From a checkpoint of a small transformer trained on Wikipedia.
Training: a variant of Muon for these matrices, 330M tokens.
MLP neurons of a small language model. Each row is named by its layer, matrix (up: input weights) and neuron, and shows model dimensions 32-223. Each number is 128 + 24 x the weight over its row's rms, rounded and kept within 0 to 255. Numbers have three digits each.
After each neuron's rows, "fires on" lists the tokens most often at its 100 highest values on Wikipedia text that the model never trained on; "fires in" lists the words (lower case) most often at its 100 highest values on Wikipedia text that the model never trained on. A number after a token or word is its count.

L5.up1783:124162132137129161125130138106132127121093110126131099124137121093170157111112128110146141130110121095122123113144124125101129123107171098086090100139139169150129113119121103175115114132130144151142130128123136143121088157142119096121119117152107174144150124124140110123186160142114121137151166140094119154124158068143081065157098145118123106142142115096094163118112147145102162106109132161136109211135094099109116124145175110144153138132120133142160136141144109151112126131132120139135163131130104142155114152111119114127117112071125115164102089121175083145147122112116098142
fires on: "of " 37, "on " 9, "to " 7, "ography" 4, "ped " 4
fires in: "of" 37, "on" 9, "to" 7, "warped" 4

L7.up562:111108102143155129156123124115121138131118118098128125058114113092105104121084148161140126139089140173151198125150108186149200161169122101131127140119107101148131109116141132127140119142107134143130134126099165155107124114157162105135091132146146123139143129164096110131144163114129082141139138102109092070114128080100169152123094151100131113136098092127128114146173090127143120151142132144163133152114118124115111146105109077153119124125137081096117078136116125151166118132121130143148122149088093109083104104187160146142159131108099135130152117107171155185137198119116131110
fires on: "in " 45, "of " 16, "ing " 13
fires in: "in" 45, "of" 16, "changing" 5

L5.up445:152119134106144103111136111113107113092108127136143144126116122105168141146128121149107162168152160140100159092125143103108113155114161140091134124132144107114128081103100161118111084150150150154138104156150114149087086169124124098102132057161125107142170150171134097149079127084134094135129117165130138114143144133125126152152200149120108113112100134133134109137121085104147131087109136120090136114135112165099149107171103147090115126079112128129159138161164116140125120115144127152101117114157145106105123111131147145113113140077079117154153172151149118125126151148143119111
fires on: "to " 60, "should " 14, "t " 11, "will " 9
fires in: "to" 60, "should" 14, "t" 11, "will" 9

L7.up1132:108140155082115150118124145105164115097106087170137132163144103153113157098158146107142173141133105121133181095126127153086070082136084122145123102135153133130096149115129086131111146130157129137118116107155120158146131098135112110133081112155117127140120106090105145149162171145127110171093091144152105100128147114142179130132141137153149120110114089137100139146137115092174158086163110152131131145164122139127129131149115093165157106133128067130159141134114120128124125124130123204107141115151141127107086108129095117138080089085132124118148129140186141099129136124132113173
fires on: "to " 23, "av" 11, "ar" 7, "and " 7, "against " 6, "ans" 6
fires in: "to" 23, "and" 7, "against" 6, "jovšić" 5, "narragansett" 5, "on" 4

L5.up1434:094137130114115119149151105094138157142130135126104108124119152113153132166118094107122081124098125137154128096167151133138157127118146157100136123137138109134128118136138129148080134104167160144140113103143133147130136145129132125107129083128124114137094079082168110113193120094120140122074130130151101109131143120106140105082113093176145162116124134168095102119126162132115128130150096108119128128132118128135145133110094133141140128151119095140124162130176102134108165060114117086112145160093162147104114123111122149094103080148152158145101135135156131107155129163107121167
fires on: "to " 31, "of " 24, "after " 9, "and " 7, "before " 6
fires in: "to" 31, "of" 24, "after" 9, "and" 7, "before" 7

L5.up600:154132161100096171157167075131136141131092102127112142116142133127130144169124170128157129128156140138124122099089141104071123155146158141127111144169171121097137092127088140117149102121135135136142106126161149128134131170133160101155104122095106117114144141134171093112175137127160131122121130094119149160146126189149119101132105104099146195145154136154139131125099120143144114110119120112157129155110122152165144117132130120164137129140120087116130063127125119112109156118126122099104141093137089120112126154106149133093134180136120138121142106136152099134051165146139106111
fires on: "to " 34, "of " 32, "by " 13, "from " 8, "in " 4, "on " 4
fires in: "to" 34, "of" 32, "by" 13, "from" 8, "in" 4, "on" 4

L7.up678:131110121128100145169136158153163142164083108118109135125120134129123116170103091124147096133127131146160143110131105100116129159182118106126140121093101141169137104163119122152167136133104101138101074161143124155148169136187116097115044127112167109149112121124107118162142087141107106109144121113110149143146127138129178118106107134116132156123144164146107148154091145143152154170154128147130072119145093128118114068141142164156148115123138118120129071120128078158148160129148162103128143132138128136113138135132122132116123108126137160090174130161159122144096142146124117059
fires on: "of " 41, "in " 28, "to " 6, "between " 4
fires in: "of" 41, "in" 28, "to" 6, "between" 4

L5.up405:109098127124132143102081160086137125170108091133131137118113123111116102123132138111157147106123143106106128106148154159096113129127122131131142086162124171170104127110121104144124147102148138131091135116143139094152133119129124154165159124102157099160059190128117140185163112133178135118144117104126130118151144157103123126153106123109208111109119173114145139144138125147113114134107129123125077095140128097121115126135117106111131124138106136120099132157090169132114093088089116106088115124120139107105129170119141082127161150106120135103143140138153104148091151148167125159
fires on: "of " 61, "for " 14, "de " 13, "and " 4
fires in: "of" 61, "for" 14, "de" 14, "and" 4

L7.up789:103167136085127125107129144106168100140108101148122130094174099139117096106158110113143129072147120134155094109110095152105136106143138144137152128128132141171129166154144143135138115131165100096131142116127133146167139126149123149133116120186131077142103174086150099132143120116136114112109168116127131145130123113132087093111097140133135099131140175123149157118123155146146131152061099192157147159175148149109118100106092120106092125148174106101159144113097139121077118137111130110120137168100143116132115112148130135116116155165118155133086151152100133129133119075118120143
fires on: "was " 22, "as " 16, "at " 7, "a " 6, "in " 5, "As " 5
fires in: "was" 22, "as" 21, "at" 11, "a" 6, "in" 5, "while" 5

L7.up1663:167116136140142125130129141103098112114099132113157107139130125139169138133100123169123099098122098109117141111168152117124095132136087150073086108130120117142121139123129172162126179099121154125136128122127132112132101162139122118101132068120156134142122153152088111112151160138132121107089117169141131132162058143121145154163158119064115125130110136130156131115100131111106117145156135114121118132122141132114146153106110129111146064153125123115169122139099138123118148152152145138110151140126131107108139118126054167110134144138089131112098103093133147100131127155151128169
fires on: "to " 80, "it" 5, "To " 5
fires in: "to" 85, "architekten" 5

L5.up73:133104127155101133133149111173156129123112113112103100095119152102128118145134168167157103113146102170124131111130124100122119144160162096108123121152168063114152140137132136079139120115112111114129161127124115138089138116178181096123121117101126113111132131111113097089104133128146116085108155133103156158121109180125141143123103085094135127164162129150125118118146142133172129068109129102148126139122118163124112120097105123103153118069095169127110072066167129142094169140130135129146099127145161131110135116124113138154096119104124136159139098121105135158086095115137137080
fires on: "by " 46, "of " 24, "from " 7, "as " 5, "with " 4, "to " 4
fires in: "by" 46, "of" 24, "from" 7, "as" 5, "with" 4, "to" 4

L5.up47:103160103091152123152083123153162146136154106151132125107090124109144103133137133111113135168146147145125131102112163146094177098099133158114127191097107155135103121139079130139180113160134194142133064117119138132143170117122100074098140091154137118111139146137133128152126122127145113145137104178115162110133152130091111160131143120181162162129131109103142144083108099111131127139104165114123105114136169138108148133093112089190132124167118138122124169121132164077102123155144103111114129110133150089131151101118137147155100118160130145112139162135082185166152121175099138100
fires on: "of " 100
fires in: "of" 100

L7.up341:093119142097132082128132157132104135131104149176107107118136083088110098109162110147140116094149104197088141121125138128100076126126129098143160129120150136120140100125143160096169160133120124136166153118093158077125094138152150120111156134118168132121117135132087103142094110095127081148112150082122113163167110104102162154108161107155101124145129122183143124135080102116152154120103129112176130129097111109142141118144132120147145160125081119145126083094131085160115091113123134094116138141122105140116189141137100119104117079119127113102140144120090111156131142096113123177
fires on: "as " 56, "of " 14, "name " 7, "it " 6
fires in: "as" 56, "of" 14, "name" 7, "it" 6

L7.up481:137162155131114118119127129118129179099159132089123100143141132125129125178079116144144115160076089151120101118077118180170127171130098150146151095173091116094088124157093167128116069110124147098081094109163125110122108141119128153162154132127174146127149126114130120142139166166093151146124135175121143165090085102102095116141125101148121120097129142094096115143143145133168170164118141116172139105146119135112123133109128152163154127097135137140122099134152132118119138150146133130116141189151184121152115124130131114131115139219123137166133146156108125118117156182126143140
fires on: "9" 28, "9 " 26, "8 " 13, "10 " 11, "8" 10, "10" 4
fires in: "9" 42, "8" 22, "10" 15

L5.up1841:114118090086144096150102154128105115082097106135103139147132131127135121169176128133125113146144073167112153125140141141133102113089099107133083141138066141125109126115127106154095133147074082151115112113103144129127171134133117174119147146111099126138165124121114194068187124135150112122121134113117158098115164153135132174124153116174133148099167114143123098131116123084123121125143117117121166117129136124141145158145128131133128148173155113176109102121105151111083159149130134117106144138128144151178132112097148127127122156154132105141100133159138129126136076120114128142
fires on: "of " 86
fires in: "of" 86

L7.up194:135154122104129126132124138138118123131101099129189138113060124146145104137116152086122091091137130107173166114123127138129099153167131152085141144132131075110140156111094144144125071114149154133102144121160157090166105114148087106141111105081133113142125130084118137148099155170142142132134091126110105144105158123109130136119112122107128134126118144100105121090142125127117126127128126136135154141115102135154118113138111155122146135173093120092103161172151097115123155109131198141183151096129160120146148122148085114099088118083110102160124158130136159077122110128123183161
fires on: "than " 17, "or " 16, "and " 14, "with " 9, "to " 6, "for " 5
fires in: "than" 17, "or" 16, "and" 14, "with" 9, "to" 6, "for" 5

L7.up1749:151169149143106137110147122126163131117106081128112108156120139146122083108119172101115158147135146124121122125176116136183145144100114115141126156122150114116161157170104139123142111128105132071127120126136118138122156132126108121103156140114143132167169107119105146153165126146140189138144110130120130138106115127129132079121111136150148144108099110087088105124111114138153107154140095148143076167128142139093115071134122200133104104124122143159163088110146087117141151142116126098136125156095112159132135130147121100137112168163088166171108115137141137152157143131156106156
fires on: "in " 40, "during " 12, "after " 9, "at " 6, "of " 4, "made " 4
fires in: "in" 40, "during" 13, "after" 12, "at" 6, "of" 4, "made" 4

L5.up582:170158109116089093152119114121096124099154128115122141124132129103077140090135108121114126144136159147159113085153098118125090139163104113137139113106128133102129118159079107090125115120118126153109174171122135098164124111102100100133176127116130174137155102142143119169147133126119081099125136136153091155127110114114134134108153125127075116112145113166137135145108126097132150113084123131120146111091150150160140132092154136076134116101133162128122119128122096128143095116105164134120143138123097139129137159160103121082105124093115120097140079088117145152108157117115139109
fires on: "as " 21, "it " 19, "in " 15, "be " 14
fires in: "as" 21, "it" 19, "in" 15, "be" 14

L5.up2139:146116109108142126121156128116101128107094125141144114115116102129165133147165137093137110116121081141133100095124111136107102161105113107114164143148140118141094132156103128113148162148082117123137119137125142087109115158105127110114137161117151134083122137178095177134161116136154148113142106091118172135073157123129134164157120065107125109122133112067124131093134130146085167122153131104097153166134111127131138107137107098165146175145140114179136095114158099107130117127162134133143120132115127179122155108097130160155117147091122139171143128150130164054128147116152125125
fires on: "to " 52, "of " 14, "ed " 5, "ate " 5
fires in: "to" 52, "of" 14, "ranked" 5

L5.up1536:151154109161163078082148142111086126122149087090104129104156130165159137126118101160150126168091124104150118097113132127087113111121106121106166125147170129136078153129153143146165181141140118115136114106142119115167112148097092098119157133127150119125141136104125140091123175120114114168121140084154148115114147127138116117107148125136096121112104105151134137156086129147160129106104124143107104100137161111184110151128146138124144083118114109132113107137091150115104189125148113123107117102139149178098129125124108103109129107139134112131143108078158097120109165150114174158
fires on: "but " 28, "However" 26, "not " 9, "to " 7, "however" 4
fires in: "however" 30, "but" 30, "not" 9, "to" 7

L5.up1589:113107116134130104096138129094154140193090143121126104117131126133142116162156080147098131138099121079126123066133163079129135121125095116117132125117120156146098095157180108147096158134150120101078120086165092167131119124145093126126147105124153149115139178141091118160093142153112113144108134128132149109133157128177096141120137133104132126138098120167134146139113124139079135144131157124126085117132121108107135166100133125143100160134100132118153134068109111133109110150135146157105152158128150083115106139144122096174114135137159105104114149090116159113110089199141128122
fires on: "to " 35, "out " 13, "up " 10
fires in: "to" 29, "up" 10, "out" 8, "bento" 4

L7.up1873:160135093128114146121120145133107171109094115092151129103137139106121155127149160135090147159117126138127103154086110140102142166144131080138148134147139187140113088151157143099173128099117127125109148090144136139169116137109091120126131114131152169136108121089164123160115158114095136119102055119164137150140144078142154147097149147121113117166159142151109173116138129143168106131132143120174150105059097137141108114104127124146109122109132133109172101114144086134140132114085113160140109116114096106153155107088150148129099163159102132146125142120098116127122132131125145114
fires on: "only " 35, "it " 12, "to " 9, "with " 8, "be " 8, "of " 4
fires in: "only" 35, "it" 13, "to" 9, "with" 8, "be" 8, "of" 4

L5.up1820:105145101137082119104113122164103105144144148123109160120129126102084100138144169104094142139162110128163123134114126121128140100110129129144091148142133114164090130130171097150141125166111129081131140099116134154142184124135131118142114119093143143120110131152143119138138095151117091102105120121165155165108092128134128124082159110152111143114156122113121119097109150130102127128100130147132150125141136118135121115130076124107148150171116160152174079102126104141115111170119097085121135131123164161142125110140131144149097122165122128168127126164086175132128169195144131142
fires on: "in " 25, "at " 15, "as " 11, "with " 5, "in" 4
fires in: "in" 25, "at" 15, "as" 11, "with" 5

L7.up108:116137122119095163123121149161098150142129162111114131119096136098112103129156134156133091170140158153087122092149123110096104140147100134122110124117110082124098140123103152136130125167148103138160174131147209123139122122127107106164123092101181108138103129113130093156081140144124134124115170117108123097140139136137093199111057135116161139173111113127124088161133142121137113113105133121161092119123080131089122131099121113149140139101100117122101106121170082166108115106127086093109099138124131133138144140124124144150157151146082107186157109097112103122158154169116152139
fires on: "by " 12, "of " 11, "between " 10, "for " 10, "on " 6, "to " 6
fires in: "by" 12, "of" 11, "between" 10, "for" 10, "on" 6, "to" 6